Part of a small language model's weights.
Architecture: rotary positions, capped logits.
MLP neurons of a small language model. Each row is named by its layer, matrix (up: input weights) and neuron, and shows model dimensions 48-143. Each number is 128 + 24 x the weight over its row's rms, rounded and kept within 0 to 255. Numbers have three digits each.
After each neuron's rows, "fires on" lists the tokens most often at its 100 highest values on Wikipedia text that the model never trained on. A number after a token or word is its count.

L9.up195:140085132105118150134160131142150105116086154145111103135173082124138156156081092107130140161119111118163169108146121140126136191135092108154109146098143135159125157100075177110137127136149092140168080079117142159151113113114096130129087106141154124108131112166127124155155116132183120151
fires on: " " 90, "qu" 4

L6.up323:175174133120108079089127117123086117095130131138157126131131084117125155109136162147151126096117129139154136111117132116112115170128115140178121111125144126083114149142117093139152165074122147096138105143123124143101142164118128128161103144166118143112137120151182158136119115145110151109
fires on: "c" 72, " T" 16, "T" 6

L2.up280:157164128164104143108131122150110122139149112166128121165124127126110134105158128127153120112077089125138145172168159093108119101101132138099130125141154097126165138100093150141108123093077113099135162127119120111137121064144114138129143158135134176132109130182102132152153179179097163120
fires on: " (" 28, "/" 20, " P" 11, "ot" 9, " C" 8, " H" 5

L7.up562:145115130142102127159129110149153099156126090167113123145112149086159138148116146182094116139156134119122176147111144157140110132126106152135135156146112148145113174154125131122109105138117085084124107171140160097170121129127112199148116121100098102085106115143103149142184146136126118154
fires on: " Y" 15, " B" 13, " H" 12, " M" 10, " A" 6, " W" 6

L6.up489:083133132149083140126124132181129155107139100145099176130087157122133098129129119109117130132141110142095146080129101134125130132130110110117098107150139096143152167131112147108091180177095116084168103136129094110116106125156151115132116107122106132110122063142139163130112130127130116163
fires on: "is" 25, "ess" 13, "es" 11, " m" 11, "er" 9, "ud" 5

L2.up405:128081141115122126129082123174118057115090164110130086130153089123126137132111127141113146165132121119163166142164104146122098162148119148160126079067147118141086150146133143134160133099090120116118110102116135103154132132120136120146141121177148132085108135158204144136135164132133105141
fires on: " de" 34, " " 31, "–" 12, " year" 5, "ed" 5

L6.up549:154139124084134125120169084145150114165102142134119134127132107141127126155124082098124121109154140149117166102138136103103113178104111129101129146101108124088133120159134137124113115099094130128176118156163125119066132113129154153118137124109126146151076169135154151115182156121110149098
fires on: "res" 65, "erv" 14, "ep" 6, "or" 5, "eb" 4

L7.up499:086167147109146155123087100086145073134136162110108150130141072126094159149109107150167138152112119173114119103145103118162159101172128162101101148129157146096111127113116129145119104090162129134111156117125130089161144134146136143110128184092126111112115126126124126151138146131104133135
fires on: "l" 25, "ment" 16, "ur" 9, "r" 9, "ion" 6, "ak" 5

L9.up92:139194088106190151098134111137125077172130106172149120142163103113131154122125118164094123154169139159124179088130101149168121120135126140115082149142137147117132142167125153113117120113160114141135087113140100107098135138123104116132109138152154131091127123129135132136156128103131142151
fires on: "os" 17, "art" 15, "S" 13, "oc" 13, "b" 8, "gh" 6

L8.up311:126175130148169124156113128160136128103185098105135181144104127102105133123111171158158154146127135139129155091130140104149142100148148119145161110134131134129153108112114099073144145127116116106118102149097101107106135122161126140140112135132100146094164124119193136171143149142100080161
fires on: "f" 28, "er" 14, "at" 10, "s" 9, "in" 7

L7.up231:129132123123130134098144141102130106173116157165071115127166143114098111119092122119163138116109083146127156149146097157082101169135079124138119094137110153134137133146112155093143120133165131157148138112091163146127122122154145107109151156139123135125102091175144118109144119100071165134
fires on: "a" 25, "h" 14, "am" 14, " ex" 9, "V" 5, "x" 5

L9.up30:108080151122143127124158105090108083087132127161103129144163124126141128169138081134144136161165109106147121093140147103109130118139104126148097129114156130122091137147122158132121095122118085114109153110131141122123140093151152128115093098131163146157082123172123133129166150097129168171
fires on: "d" 27, "ur" 19, "an" 7, " s" 7, " |" 7, "r" 5

L6.up3:135102119169155100092134101147119146115115094111121171133142158126134160148150117159151126106071123148146167138175127117124078144084109153088126143094124138113141148091091128144157104119060156088149112090109117123090120137140120149131129186140124132107145073134119124129136133153137101124
fires on: "f" 24, "an" 19, "c" 13, "b" 12, "o" 5, "art" 5

L9.up231:114147136127144087114155130114134135122151112104134109158091087149137128097135119151149146122118090082096160174112161102109104124130107126138108145139118163153085128162113124134089101067177123136109116065116113118112137149139123105078116156147112146099152064097145117121126136109111147138
fires on: "it" 41, "at" 12, "ec" 11, "iv" 6, "id" 5, "ol" 5

L7.up371:130130092118125123128158095149106059122117108101112141168149111091137121147141131147094129148121096129150130126134148118129101122138134156116103112164169140173106134068095149082133063130119134123140132117132104095155125161123144150119129118161124123144131158134113127108129121113117138131
fires on: "s" 55, "h" 13, "or" 6

L2.up374:131183143095180095116111141160144171127110116110157119122136167150123154112116141147131154109111088159101098112105077153112127117163117130126080116176177111142126113168099115119102124117164129102099112118120133181129153104149146109116063137127123118131133156136129090128148141131099102159
fires on: "ly" 25, "\"" 24, " also" 14, "\n" 9, "." 8, "an" 7

L8.up349:123110133114145107119143116098104094128100149086118116168138081117131123119158124149151150120107109115100125174116137152080111143136119122110135096124114102163153128134089160144113107114144079109137164132121136143076124153165172133084102157109159119134127161137149116085141092139098140166
fires on: "at" 39, "am" 21, "s" 9, "ed" 6, "og" 5

L7.up526:175167148108135142133138116150133169125148145132155109108176143133116119135088128147157149110134143132102129131167110093136104125126108092108156128147158119119113120097099139126127129105079140147124106156098128142099100160099139157140136166130187106081119134122175107102120153140104129119
fires on: "p" 28, "v" 25, "fer" 9, "f" 9, "b" 6, "port" 6

L8.up70:134149149140106183127122091141110147061131162111137170116124122111099143154117145124168178119114125126090134121148118140111085180140112142125113112099117110137139142157130176103126117102148118097169085126131151142103079101146105111107129176151186135113133113122163122129143175142137161137
fires on: "et" 29, "es" 12, "ep" 7, "ater" 6, "ate" 6, "f" 6

L8.up385:147145181106155134132110129138166122162101145134145122137155112125137128092107189157113141152120113143140124105102141100106126127164122111109127120124163083146126115105122144083124155103115108115136119106124151110142110124149163124147089139125139135126119130127171158165126160126161151138
fires on: "." 97

L2.up26:115128118133133136134093146121124152137144116120113157195107134140111142159164090130110128113083103126077105144164119109077092183085141104108103083160134093137133143124123120093110129120113140120147123141118151093112081119154133171126100157114104170146109115168104103142169128202104165166
fires on: "-" 80, "0" 8, "|" 7

L6.up403:165135198154139113112138093126135113124093080108119108081077119099097144153136165140150139113104128142118163130124138133137134147117155109102122111082129156106094130098124135149131117122135147099138132100110132071116118129161128157129138149172115144132165137115123139136082133156094129096
fires on: " h" 32, " wh" 17, "g" 12, " " 9, "i" 7, " b" 5

L7.up386:138096140164131133131123145156117103129149126127094147139132084116119141162143152137140134148091116130089128108126151102140111164148129142097138108120127081167108141132087100114129125144141101090128164156113112128133113118131147140119137175094143137137147129138117069131146171148136108132
fires on: "et" 17, "s" 17, "th" 14, "r" 11, "o" 8, "'" 7

L7.up283:158129091148125108085139117161148113104126141147105138148144157107107094102148089141179145107115143154098131121116126163110118115158113125111120124121145106125107097105113180097118100079142126098100125154104156096121125150154118148174122151115156083148118108121161168130109130141147110115
fires on: "is" 24, "un" 11, "o" 11, " her" 10, "n" 7, "er" 7

L8.up627:147157085083104111070159125144108147103163115147070143139149145115120094105089113145153142118109120127149140125117130125121121120164108139150107108145157116104083134120134163088157116124126125145110100142091172121135134156144170113109115131122174117126136123180093115133210140159116148134
fires on: "am" 24, "r" 22, "h" 11, "ar" 10, "el" 6, "ad" 6

L8.up58:100108140121132154107154110135105126076146138124096129099118107175103134150111143153120115162124156131129124101115131093127153155132131162157110129186118105130127158179115134111124143128141114151128124118136125140165104119130177159153134165107104101130104096124113095164148129120129081142
fires on: "s" 25, "ing" 25, "es" 6, "w" 5, "ent" 5, "en" 5

L7.up365:125146155108148122135097097079117083154117102100109118138172139119125148081128123123125110122154129145131168129141138126095115133104103127133162140152134121122117133098111148086122091139140122126135166147112157096109105122124187164121123154079119164126148131129126154090158132111101129105
fires on: " as" 43, "v" 18, "am" 7, "ce" 6, "ot" 6

L8.up595:133102131158137127154176158119176119155123117150091153139136133153151145127128113120086120148145132153138152115137132155184116134153109116146088125176113190102151174126139157134125126104133125122103124172104165121188136137118112152144134122126145124093141119163142147150110128125141108181
fires on: "–" 24, " " 16, " Y" 10, "8" 10, " B" 6

L7.up190:160131181136099129087167188131115108158153135121109126142139112128097115176155080102122156170161115141149119143140141159127113106092125130133140112170133157129136152158145119156108120123140115144148166139087114143150093100157168116137088121125149148117114163171146095161134134128094146103
fires on: "c" 41, " " 28, "ac" 7, "p" 7, "he" 4, "y" 4

L2.up73:132082105146145098149115163119126131140087132126124158103087129129155108075128106134097131102100130143139134126141096089123153091178137121120127153103121105121144123147100144101087156149117110095152169093116105115107071100125140137096082159152104107160147098153113127103172126105114165152
fires on: "ie" 18, "oy" 17, "7" 17, "′" 9, "9" 8, "1" 7

L8.up13:161129131125149135110160122193171119121126137171110105133087115129129087142099125105148125130080113126122090107113108101094124167102138115127091112109172169131136130124119128139136117135178135137158118125114134176159129119168147154142123143156132072118102156141142142093136156188126108178
fires on: "r" 27, "ro" 21, " l" 17, "as" 12, " L" 9, "est" 6

L2.up497:099169210141117097102138138147110133141172103148127146179155133120130123135158134129135129141135109155097111096139124128144144113109109091122125151191138105111109121091142162111101132124103092130152133152114150118119120092112143155133114132149139153105147088108144104119157106165127180119
fires on: " =" 28, "=" 16, "_" 9, "9" 7, " e" 6

L2.up410:136150143143155113105127149124168124127104101137116112101136126122135144104131153120130113085103145127119121118111147109065155149110125115159148138132112122127167115151114136109147076145129139153133126084110078124126110160099199144097100135123185108115141146156143136149150148145094107116
fires on: " which" 27, "\"" 17, "ver" 13, ")" 9, "$" 7

L7.up552:096114119134166161136093095148096141129129140162084153168138127108133130136130108153124148163168118162131116150119125130142130133177135108115138137110118136151122146155109146119087146111107100102141100122114144139119171075120163129125149156147170137166125085185115101159104118135119159154
fires on: "n" 57, "es" 13, "se" 8, "t" 4

L6.up17:131169128094157142118147084181125123148109115114109081106108115152094121084123127165139101119148145117129113131152106158170162118158118156125092147103128111099138162113095113110115075121122145118135091100115098131101101139094138134157124143135117115107101084154113150133198142117141136129
fires on: "b" 44, "n" 15, "v" 9, "gh" 8, "h" 8, "ut" 6

L7.up53:116117150136120116149111106127085094056062118127086091150128128135124090150137087137121156150157145123123093094116164142104152182097100172135109107109164116123136131132131110136118122130133113112139134139136154131162138174095139141142099143143133132097143132173163126125138138176105114145
fires on: " com" 31, "–" 16, "g" 14, " o" 10, "l" 8, " for" 4

L6.up155:133199140127151135097123107155146145142129102115137098169058084099120144130130126144160165147113115117108136110117117086061100107111126120150096096139148138165091112145127151118118163106153109073122132123115141122096125159139100103116136140145129127131127149140134127145116155089099124093
fires on: "er" 32, "at" 10, "per" 9, "iv" 9, "ec" 6, "p" 5

L6.up222:149146127110153148116143128145136114074111152167143150174121117154113133189181136143079124116150146133120110121141164134092090118139105174116097146130100104134141107122141136155110079102133136108151171122154111100137103161147106147124137168142152153125136132132139160127130166141082146159
fires on: "ing" 22, "an" 18, "ited" 12, "our" 7, "ong" 7, "un" 7

L9.up428:079157117163113122137158098149133176146100105138124099148113131136123098103098093118113132074095125137107127104184139094123101144110151178130134130177111112125134172061131178150128119100116124135126122131151187127101115136139114166156088148145136155143124114151119105185110162126152145143
fires on: "-" 90, "/" 6

L9.up97:157174134141117168116132114153113108149129121162115154136144183120122153168128131152143102107112159101155129146125143141105056098142106097109145140141153154121128118145098175146133099157149153124130121133128181124170109142125153160152118154159156106084127140149157113136127132138127117135
fires on: "p" 16, " M" 15, "M" 13, "em" 7, "b" 6, "r" 6

L8.up218:145134143107162162117161111107144151125103136119107102152143108138131124152117102145138161129119099129154089146149113101141160153147097110127085146096163113125122129154081155149134124148115127127140169106119104134111123141144126131127141075136144164120066136142100160128175122133143113104
fires on: "d" 20, "h" 15, "1" 11, " " 9, "ff" 6

L2.up250:140128136132125120141114121165094179130098135122121152168164105112124089178107144155175137123104145116093132103116137135106080151078110121160149105165134138145159155071131140094124115120156141121114080101137185117083098130111122170142076146140138181123165104096132121112147136136088127133
fires on: "-" 84, "\\" 10, "/" 6

L8.up352:120058151092115093115138108121108127108168137121109147112145132143076151142137128175160145081124155126106105128132120156129153104145156136127121096181149144141182119111107144115132115094158125109130164047149134095124127146166105117107121120117142152126148127156128116119159113121121151168
fires on: "at" 27, "t" 26, "al" 11, "it" 6, "r" 5, "u" 4

L2.up251:146120163147129095089166129133111084117109126144130139147176111145144128100101137146182131138135150148107162107168138154107099157154111141128129117123147129104096130110088150126166154109118118134139127113111134151159121153102124128185137156167121195119121112137162127119143166139150141137
fires on: " e" 31, "9" 29, "0" 17, "2" 10, "1" 6

L2.up57:144160177137136127114136141121120112132158125139125138141102098146116132120139165122160109166153166117091105116142152138121109152104093108122128151119146106120132140101126174114121141131122134149111109181110138160153090139148118131140122159141129131131112083144135127100186128174105185128
fires on: " to" 28, " e" 25, "$" 20, "9" 12

L9.up303:113109155107151118091130141168138072173129132176122150141193092134084106166148134135164155130116149130140154111140130113127049138104088135096107122120162096126102096139118157112127116125151093114113143114123147122114135111119119126119098110126166159100156113163108099108171148101133167159
fires on: "\n" 81, "r" 10

L8.up210:139165095154158093158145127193117157139062163096122126124144113120128132135100104135110122139165164124134090117141082129131080119126134114132113107151130167131141131114132140140102113116141133131139126079088135173175158140126119169164131138102154142119108126078119138171135154156079122149
fires on: " " 21, "–" 14, "1" 12, "z" 8, "l" 7, "9" 7

L8.up45:150108170154162114151128172141092091163159125137138168146118135147133120122109141107153118105108102092101179149131134109145106139090105133122108105118132121112091150099123111155120134113150142151157100116102140145124115094117128135102108188170100148112151068113168119100120136162102141148
fires on: "it" 65, "ec" 21, "ive" 4

L2.up542:157147144167091142118171128136133114137140123149100133108113158152136137133081131152148121160154134164132154120131166151135121168159105147127112141165141095111124187110114160115115131087154140101129109119124125124138114093097155139202122163133134183108120112126124123173169132134125147121
fires on: "ub" 18, "ates" 18, " /" 10, " of" 8, "y" 7

L8.up110:119095143136151099100144114147126114183108088130122128124177121119097132151157103140132158142129121102175207121100106168132117166079103138159089140129133126098107139143122171144101133122114121134142132157118149119143139111132085141088087126112143132084119067157126142122129149132102155148
fires on: "\n" 51, "g" 22, "b" 11

L6.up592:141169129122153149124134118141103100137094107185117138143145132130103112166148120104125107160099116130137126130149146116140101116119118160114097134123140084124114116140124190119142095144100112131148134114102171114120131095157194134091104129090157111148106130152135176113181173143112123129
fires on: "en" 29, "ra" 23, "es" 19, "a" 11, "as" 5, "s" 4

L2.up318:167139129148097086102170118120109088122145097134131119157151154134135132153129100144106151141135164123141145116146155132105138106093098128072106088174138136097145151082108143129122139134111110121175118115114091119128108114144123125116156157118128177125115140085123112088142131152097165106
fires on: " /" 32, " |" 15, "–" 14, " =" 7, " play" 6, " w" 6

L6.up370:169193107125135110111148109089167127192101151119109126162099113110120142107111105129130169155125131182123172129140111150133139156079128090125076168120131150131136140172101120106119150115128150148143137126182110135140112145126134157142119120143107137103117119164155093180173109136129136115
fires on: "or" 29, "ur" 18, "op" 13, "eb" 10, "rom" 9, " of" 6

L6.up113:142155143124110101113125089140087118150133113112135157078134129122154153080108135143130136153121131126118133100166137115119125126078122187146145118180154111132143137121141100103130120109098140120134113141142109098155123093103135121138068133093125156145105054142156136107158124133129111115
fires on: ":" 48, "al" 19, " of" 7, "0" 6, "ol" 5, "ic" 4

L7.up349:128157158103115109093139078119135094148154121133104144186206136104122126152113078173121160171148109146132145110138140151136143116150111137096144126154178118123108120119101155094094127136130119099167109119142113062117123145147131141106112114121128171153136147170130144129136123161098129117
fires on: " |" 36, "cc" 14, "s" 12, " w" 11, "m" 8, "ab" 5

L2.up256:139172161155134103133129122133105109118103071138100104087107125140116160117157102099145134138110106132155147158158089135096161130140067139142122141105145109091140137137089151135124140123106138123134131155118158099117112115145110110102109092104130162092168122154119169116112159128112164088
fires on: " " 31, " /" 20, "-" 18, ";" 15, " |" 12

L6.up192:158090123141164160129130135157116170127140107095124131174134085098116162109153120120113136161112120125103175122134133092126133109123134098108142134109121154131102100160113153144127136143118128120135178111144147128081106101142162094130126162164111149132075066139135078151167161141129153108
fires on: "il" 26, "le" 22, "ost" 14, "en" 12, "ire" 8, "e" 5

L9.up57:152139139107171176086140125134150121107073087121099112139130117118134160130130119132129141127103118170154127114132096114139165119097124077143138125190145127129159112136100082126108152103134138154103136153125153083123137115113112145177117107171129103132112079129076133144121126137122106182
fires on: "I" 37, " I" 16, "ro" 6, "X" 5, "V" 4, " V" 4

L9.up258:117111121069121115101110141174114101145149102142129123100153138137080140119119135142116110137099096119134137096124133106103144112166127087115113157144152116182103147158123123099109136103123094101123097132122135100133112138117138152176148108104116108124135101107131124133150078096120173169
fires on: "un" 27, " l" 16, "at" 12, "ap" 7, "en" 6

L7.up477:113100166099120128090157126159119096127152096131135129144125157120091120138111122161166173106122126155124120091154101158092129145112126104137129130134153107130146135149121113149139116098152089113109180109110153131091160124152173122139085110134120156127103156162170125151119132159114127118
fires on: "y" 40, "t" 14, "al" 10, " " 8, "ak" 8

L8.up310:125093135140207117120178126157094112116070132120107144131118124172114140147124181117120143155088105159084162161142126157159120151117124158091107082132085148140105150164078135116133114100095093157123096088130136114134164146112184141165117153149141133168114116116170106094115121157132123139
fires on: "e" 68, "on" 7, "c" 5, "es" 4

L7.up68:158124146116171107084118108120102131158147146144132152159142148117129135131133123131191126116094116148158137138150133192088111170134117120167146101108136123081141107102081129158121164105105127092143118097132122118095145150159138141153119166155148127130110117140140139116117166133139125111
fires on: "c" 61, "t" 37

L8.up551:136103114117129133116100128160151119103185083143132161084144118144108172112120149147126150097109113100111144148159112140083126118140102134112081160176167112143099151122113180075132118135061138109119135089129151119116129124140128108158128163113141117115111121142120170132109125131108141153
fires on: "i" 85, "ow" 8, "en" 4

L7.up271:149124135136124087101094160158109123150091138167111135136099095139168167115126146139132147143142114155105174148145108185136064169108087135105116138115128118133156131117084135142133104152090131130131148147110117103140162104138155110165100174108093112107150122141137104114125101140098146140
fires on: "i" 42, "is" 18, "ri" 14, "ow" 4, "ig" 4, "ed" 4

L6.up39:096107142094119133103138107119114094103148102124124148144135130129132128113117184125150129130155098168080158155141157148161118151176128142104129149095104170136108133157109094102114160081149100152148112159133174113123154118110100114140119128148172156134134137171131105132101162163115100170
fires on: "es" 20, "iss" 16, "t" 13, " " 8, "c" 8, "ce" 5

L9.up406:142129116138157152163140085184165125132150087159119130128146140088123138079173134127098122108115102134145123088148135115111137103107109108119107133081168123107158117156106136122148161160156127090156147086122157168149134138142163120122094161119136166140098117140130117140167161144108148151
fires on: "en" 47, "n" 11, " l" 7, "e" 7, " R" 5

L2.up411:140103162132094103148160135130110110147150099178091144133121114182118097137155133150108142147119136142137167147180105133115152135127075128143100155119150115068142144127109142120161157109141104089147154149092107147132119107124124101145122122133157155131119111153123141115124153139124195090
fires on: ")" 34, ":" 31, "-" 20, " /" 9

L8.up37:143125092080153084145129122174078103134118121104094097142109120130104139161143122106132124135150132100146100149150167120117127165141112155142096107166121121125138130146089153103124093115165113129139103079098107137147156124144199131083118138142122157127123142157111134115167119181092141155
fires on: ")" 18, "a" 16, "s" 14, "at" 14, "h" 8

L6.up516:103115133133160135141109115106150105124085146129108095168097090191118142156084107124100110104092141165139111136153113115127133153131120109159120176152101145146116139158091141129122104123124132116138157111159161157099113132141138075150120114149126143099112113135146081151131120111104124137
fires on: "-" 30, "t" 25, "ig" 10, " " 4, "ence" 4

L9.up452:096109164109089096120159137130078125127118097125130160143089137129081134106154152140151132117133094171074120133145104147138117086162122139118143110168101116087115165171098138134129094091163099167126129147117120131174120101152115148134132104143112137109109099133120144109110149129130116124
fires on: "p" 28, "es" 28, "t" 25, "od" 8, "e" 4

L7.up592:138145170142129104150114089135118131129134171145122155130135148133170122107085115148098115145129158116119120124162134109110096144133148118110120132127154122125148134070135153127092058116147159133144108144096138110134178098132127191130111097112154105109115146120148160135105145132088159127
fires on: "1" 64, " " 9

L6.up301:144121121176142129069113159134117111115126124112098149138147135099122139132140154136143116153128129151109135084120111101156104114172135136099135128174159111118149152181133144149112141111133133141135125137097123124163100150127182122135157093136133123103134149120159151146074130162129126118
fires on: "es" 22, "0" 16, "m" 15, "s" 15, "eb" 7

L8.up25:148160134117109110119148124133115118114131128123156157136115104125142159104118198173133123127124174184141155124109128126116110164146135119108137111104107165135114075166126111087129141125141083117074162145126102141155092109118107124124125164123111174132130096092152122142124145123127115112
fires on: "ion" 17, "eam" 12, "um" 11, "ant" 7, "ment" 7, "ub" 7

L7.up639:133148150084154145134118152139170120139098133145170121125092159140137140089105129154111119139117107106115117114122144111126152191139149103106102070182144114114130122108088144105120142119171130161128105123122185113166149118135170133126104145120123145139138139120145155167143146120125134175
fires on: "." 99

L8.up152:088130098155100116098143100160110128135103098125110098129155065142131156172125150131148069116108120128147136122169153127143107136095133184112093130153121148175115147112127121136128113122140122165118101121128166161124118090128112111147123126124120156139136122174109111188165133148138107162
fires on: "-" 40, "/" 12, "–" 10, "o" 8, "es" 5, "w" 5

L8.up344:151133155157139119104112121155126121125144092101140126113127084097132151099147158168143112147078100128132194141129154151107085158122135131140094158103155123123098145131147126145127110178113125126117085123118135129148091138140106184111117131128145109109133147122133139142152155147120136137
fires on: "h" 30, " wh" 16, "in" 12, " d" 11, " th" 9, "i" 4

L6.up335:076110126102114088152168125131130130089091119144115214077101161108123141123114151145108150180120145161104121110122140098150160175158116122164138117161136123178161128126106107129115123128166115123132140145115150138142097108122094141120110147081082111100126123148164124128132127112089120132
fires on: "ill" 24, "il" 21, "et" 13, "ch" 11, "ce" 11, "ult" 8

L6.up434:142123127136160170089108136162121123157102136153099135085079113130140097100145143162150158121140117134145083153129130114141113117149111152133077114156138133131104132123112138106107125131120123107118099086097118141117121112115153115150111141150162106113142162155144169129170145132134134148
fires on: "b" 31, "v" 10, "x" 9, "w" 8, "gh" 7

L9.up552:106119149125115104108126106150143135115081108162096143113121157122127125141103138132133153151125099151144167126135128138147144134117129093118193122142160133150142128137119107153101115116182125138140133150124168140132109140160145099163085114137094151102131133159134134111127120115082096122
fires on: "il" 18, "am" 15, "ill" 11, "an" 10, "ic" 9, "al" 8

L8.up530:129157122111188120131135147118130102138156096078152126134146119123119139102116051169140138113132101135155125114149156161104097108116111138177162101160131146142082137109148116117123140090179118158137113135088116124115156153093154150148117194129167166124141060098138128121135134093073148132
fires on: " d" 20, "it" 17, " re" 13, " D" 12, "at" 11, "per" 8

L7.up338:134133142118175137100154096145143132135090126141125164118139100115139157161137166129130104117103131134124096110119145122152137157112115091136154118159148145141096134110110140110140114152147139136131135156102168122137087133066098150112093130123115052088117120154103161146152088149087093141
fires on: "Z" 22, "V" 19, " V" 11, "G" 7, " G" 6

L6.up191:115111165109137114119129127116131091139155135113138098145175139104114131147124134131119132091143122130134104102135119098084138144117117105130118151119123098095110132183091169140105155099161091128117139129118182160116161137122117112122114117165109094057144121133125123151129158142146134152
fires on: "t" 27, "p" 17, " " 14, "g" 13, "e" 10

L6.up546:132222148100128131156112153091112112100125130129145117114100140119102151132148143148158188161111137168126131130122121086155131038175116120133073155179119145108116131136118170114137118123138123120130148120141147137123150130133134160124159139114138128135166156148152129158132135111131149112
fires on: "r" 30, "or" 19, "ur" 15, "a" 8, "ar" 4

L7.up253:122118149120145117126136086106125107135184109103143120175151120124099122115116113121168159192095106160119146112122152132080122163154122134135093141122165156095130097168130140090114116070146131153120104108093081082122152110112144105096148152133154130160130073129120104113156172106117143113
fires on: "er" 44, "ent" 17, "." 13, "ant" 11, "ity" 7, "y" 4

L8.up378:126164114175130133094139124152123136113112155122129160093118095120117094149151142103100159157107155152068145136109130159145129179120117103152124107154149155145132155127093126126100096140107110146128153142104069134142158122174169117131138146118078167127120092145132146122145124136123129146
fires on: "er" 46, "ies" 16, "S" 11, "ess" 7, "ic" 6, "f" 5

L8.up299:111120100112146163109140135161125111105151139123114101120145118139161196156108122132136104134116122148107154147144130134121105138153142114104124166153105120176114153167105107147129109088146133133144095191098093151103120136134108134128135170099097105162111104147150098140142131140114101129
fires on: "es" 58, "s" 14, "th" 12, "ame" 4, "and" 4

L7.up172:132111126083087086143137113098122108134158142120131130156168165096116154114123132135136174167134141114100141123163099116126091114081104116153165132150138095167119109125113120130134098142150122089104155079165120121155111089141072124175124108124113155091082099131134147109141144139105129096
fires on: "t" 32, "ol" 28, "il" 15, "ir" 11, "al" 5

L2.up494:137108145121137113186095135147125072144109116176094127075143107161143157127124084137127164149116145165137160161141097144088106105159116162132102121079152114069115159202090153122104156123124092147157137113134131163115081120139173104101124142141131122118153126143134139109147123137108157127
fires on: ")" 35, "4" 9, "8" 9, "9" 9, "1" 6

L2.up378:126140098159128135096134110094113074141141111190069077113119133180138130129117116132117111139103111148170137144158142140123143115123090116086105127093174092122128147149086134123105149160098114139129146144113136134172139113098146124161093154090139173107127138137105160185156160148110158103
fires on: " |" 58, "N" 19, "E" 9, " " 9

L9.up365:164091146141176104139158125113128102176100103136136156130140095132142151112137121125125093167133109139138121152145125147151151140094123143118107116161170116145158113123089156144126149166086142151124129159116128116124156125093165135153122134121101107109141100162099120125162146138120158098
fires on: "ly" 20, "i" 18, " is" 18, "at" 9, "ong" 9, "ri" 7

L8.up276:096118132128135144103096116133107124118104119081167168146117149161099147128108225141116111094117126121110112120095097105146142119182157128137124131136145155099132137110140095123127143092106128105113106163111125134115113097147110161145098121150095116124160147135150085102143108160082132133
fires on: "s" 15, "f" 12, "ts" 11, "ers" 8, "ations" 7, "le" 7

L9.up344:117153174140134126116159092153139131158147089144093118123141177121149140129120105161131179114101124122137116111178125142135105149149111113111129152159158102146134143067084118123121110103137116119146112109129139132081137134104123151119132150149118104132127129159161158109125132119097085176
fires on: "9" 28, "b" 17, "p" 13, "w" 7, "o" 6, "g" 6

L9.up39:161150146156165114091105170160108164135117143103114147130130090144143146168082146106140140093126126162125154121070149133145128160133118104119151135108144136096136155114106157150162130108064141153149083143135151093101109131177160133119108124187115135093117116141184165126091104164130133107
fires on: "c" 19, "f" 18, "b" 10, "p" 8, "eb" 8, "ru" 6

L7.up142:160119145151092145123122087166125164086136146137121116104104115092130103144143118124154141112148127163135138158155106127107152127148135150126119115102123117096088108110128133119093092087127114120149117142098167105112081108148146159140103165147168095121166144139139089069144140132173117142
fires on: "er" 21, "ed" 13, "r" 10, "s" 10, "u" 9, "n" 8

L9.up311:134105203148138119118127136120149150143133116121136138132135155148098160103147152121098158160156068143136113123125126128109120169131128069154129130194173083145129123122112109122095132079179138150126129122144120103118147101145161145131079129099135116153141121120119129136122136174110142150
fires on: "." 78, " St" 20

L7.up384:143142153141143109104128154109127099098164127140105132101113120114136140126126166203110169105094120136106186109169090167097089136122106154109116163141164103145124149079106106121126126136155126130108135121134150124114127168139099133154148146111147121123179128138146169110119156153101143116
fires on: "i" 22, "est" 21, "op" 12, "th" 8, "A" 6, "ast" 6

L9.up455:127125106173116107078129112079093124146094109127134113084119111110126114152158146121081121151105162151101110115146107115147138148090112125105141157129165150102155111154152126105129128120116127123173138139113126080148073140173143163159124088148123125084081118128152094112095132150124112119
fires on: "0" 47, " m" 18, "m" 9, " M" 5